Weights of a small transformer language model.
Size: 20 layers, vocabulary 32000, 74.1M parameters.
Architecture: LayerNorm before each block, no biases in attention or MLP, tied embeddings, ALiBi.
MLP neurons of a small language model. Each row is named by its layer, matrix (up: input weights) and neuron, and shows model dimensions 224-415. Each number is 128 + 24 x the weight over its row's rms, rounded and kept within 0 to 255. Numbers have three digits each.
After each neuron's rows, "fires on" lists the tokens most often at its 100 highest values on Wikipedia text that the model never trained on.

L3.up33:137142141070128108105049139163117109107119142116087100145138109114123107190132145088128135103166133109182132110147165097125118134159137134167119104153120138099123107158116125116111165145149120133107151151153094116103145193124179114138108148131136144154108113169104136098131114167093126126091151093093117113065080118110107118145165161103110115137124164097104111157146138129134116185137126125115114138108065151087149176151181130165092144106155132186133137143113180103097155117125141120130135112165132152120102163118135122105116137102101131129132111098085164169137157129110135117
fires on: " |", " a", ":", " of", " family"

L3.up1095:103095162160144114141084151121122113100096092127111114191133139131161113129113126161114155155125102113121137113144103089082128100126150138175094117147127171141132134117135105088123098142096140133114129130131126149147123162124115134114108086109116129166161112061167143169136123128106107144099153156139116117148186116084112121119146128139118099105118090080125142118169124141111092121095139192128117099147148127086112122146138130170139137110112122150123095125162100172186120090091138097125098147125127101127095103130121117103094145122147097130132131132135131140131114103081061163
fires on: ";", " |", ":", " seven", " 0.0"

L14.up1131:108161104132144131124109174137081150156155123162172120167132138142149183133117154130131130137167145110112149158109089118143141108107174131112084139164127088085091125180115143134114100109109116131113143151078130147128134118088097103172098149175147098120131131137137184109122126091138137139136115137131146171121140126101119142110105105120136135156096149127100112085127105185126103098156113151153130164130122139147152127148097096086125150160096092105139096137121139139154104124150162111175133141140128148142115117144149106168167138153075137131097149121126090139156104106116097120
fires on: "-", " and", " went", " was", " or", "ed"

L14.up258:159103119159104130143187130084146112183095143140093127068114126119163141105148065082166093106158169117093165115126145146140109141158149141172146091161115121141113162114117145102140161101163119084135105163100107160099119154123135092110144130146143150135107151148121120114133132096102113117157117092146105111111159144135132151111114096131110121157111116130094133159176110114103108143126105121142158115145148086088124136094133107121103157155147137125139159118110094134097094123087097110145139126122139139158172078126127113075116115112129143151069128098151111113128124119124176151
fires on: "S", " |", "P", " Route", "omega", "CH"

L3.up1180:155160074135110108149129103147125118142153176108152129117116133138141080124140124097120162099100117092111119110126092123110091132146138111072149107151109118135134148095103143132111096134166128124107091114098074126109128112117132169152145161111144154120073157154153180121100120113129120099115110166128141116122119078081159126096165155129133127128119109137113167117120161111145134129135126115128084134118110134157143152111129113100137169121128153105172093148116110181150148137117107114116099117093137120121106106118112136130125137071137104144127111086109159152095154109103110111
fires on: ",", " of", " there", " City", " Air", " Labor"

L14.up1368:165088130122123110137114125124139064142063129121115124183125158146145114152115114096138102113108141109121104134110126094126111140164144113186113109164103191120106103142120113103124131182090138134134125157123136114154131093103142098141132151112110126083095115137106073107099119122111109121145100098112113096104151155133200133150092150152111132140110126137162126131136139142119112132152151146140136152109103125131137128127175163086149131138102175128090084152107100147113106127105121114128143134102119163088107141140138144105152137136124146159106164182090097103129170107134119141
fires on: " in", " a", " an", " so", "A"

L8.up1187:135078125167178090123108116145110111119128145117148141160133120102135108157158112069113105117131164143154139127156141123102138141129129170133093176128118130164141100115152147133119115105156122174134100130067112137102126146129172081117100126113109131134106133073128160105137123137145191130094142107130136116163106160157143106138171111147172147150160079116156109123112112082158127121157117134140157128122103148133105148156133105152115146203143107131103115101087119166093158138148137140094119119127127144127175166121091112153118125073128141147118115168101126144147128116152085112
fires on: " |", " and", " ", ",", " his"

L3.up309:140137162105103145112126107147129134098117105127096126111089145146119119136116137120162127137104154128130116136153124097116105129128081110069136123157124108096174113152143090119126102167144167115162145101106123123155105119147117153147148170149089112118155134128115123143117159128107097138104132136133152116146090080148151142144116122144110100107128150126106130089135144114118165106140092111122114101125100153123097154141175107122114155126097136127157143154151091156129136076118148136104129115174131119134131084086149134096153116063140143111135120174147119110100094131110145151
fires on: " of", ",", "'", " (", "ly"

L3.up1192:115140110155111146142080113167137122125162132118128131118089112127117144145145128151119086143124133122121104126167134100127123167118135107187146121181088148189085156164161125098147132200122093098098099127109160159169116120154122145086121171144135173126073109146137096146127106116124091154148098161138121113147147122132121161136113100129077120141127117121115136198102078118142129125135092130089140136113110102145123127078129141076143097111182125098130131140137171138095131095126128148142116135096103141149165150174125103132146131146090145149107109116153138140128143095109150148
fires on: " |", " in"

L3.up370:117122163098131143132131138161101083148143125112129101157132114150089136117121087152139170176131095138087159115146110119124093131170104142150104186153127152085155157114106111111168174087190141172153119107126171086115156145115123117084091105111140155123133129148136119115108103124135131112140146124079114113094124117111168097110116180140105156170141095156072115157127140143175100161156143111155147157173095137143108108093113210106117112120118134119121140146113139095114110102122106166109113142105122158136166124129132165112163148117103156151098159106135131161142158124111147105
fires on: "-", " time", " as", " role"

L3.up735:097138150105132130109134133145188123149091142127111112120138104170087140151119149140121126105139158170142134172118135116158098129128146113126113114105143124158143145117087093127098148157130127143132172161169103148094119174115145112115106120148132152175090129133117129101100133078101112094093107098190124136081103120080140163132111113139128158121097151124120080147119107131078137120113156088151173153125128134142110148141101116116102122120102152127070094150109136163112171098138108143122116098117126126142139118134136145125140090110186135125150127109133120105107113071170175114
fires on: " of", " by", " round", ":", " details"

L8.up206:098110080136111129103099146113062178142158084083089101140122124109123126147090136115168132133140121166162120110183137100088099126109135107141138134108080114153117123125129137110145137124099160105095150095155180087143089140095154113121102151162126116130134112159121136123139161122147157099134122104091139143145128147148105192126144124179126103093098142138115080087110149138133133129146104136125153136131107127154173156144165106140139134107133077138115087120146147111131185144151135117136131164140107094178130096130110107123148140176125159083108131139155132097165101173156131133
fires on: " |", " and", ",", "-"

L8.up1097:137113145163160113099107128105127161097133136125137119117111127098108129112114168127116104105176130113174148146123120082097121093100136124096113106105168129147125122085120134104116158115134141153130152164119101112120135133134144140142093163138137118108132121145138123134151122035130127141096147103145124128115126140149130132099148152143153137160134164108097158155092156146136107100142098139134140135079105134086150146134123100128166107139149114121119100099078134108116165127111124112160105148162135110098139133146130151167119123132116118161122107129106157153115150127135130077
fires on: " \"", "-", " ", "/", " a", " and"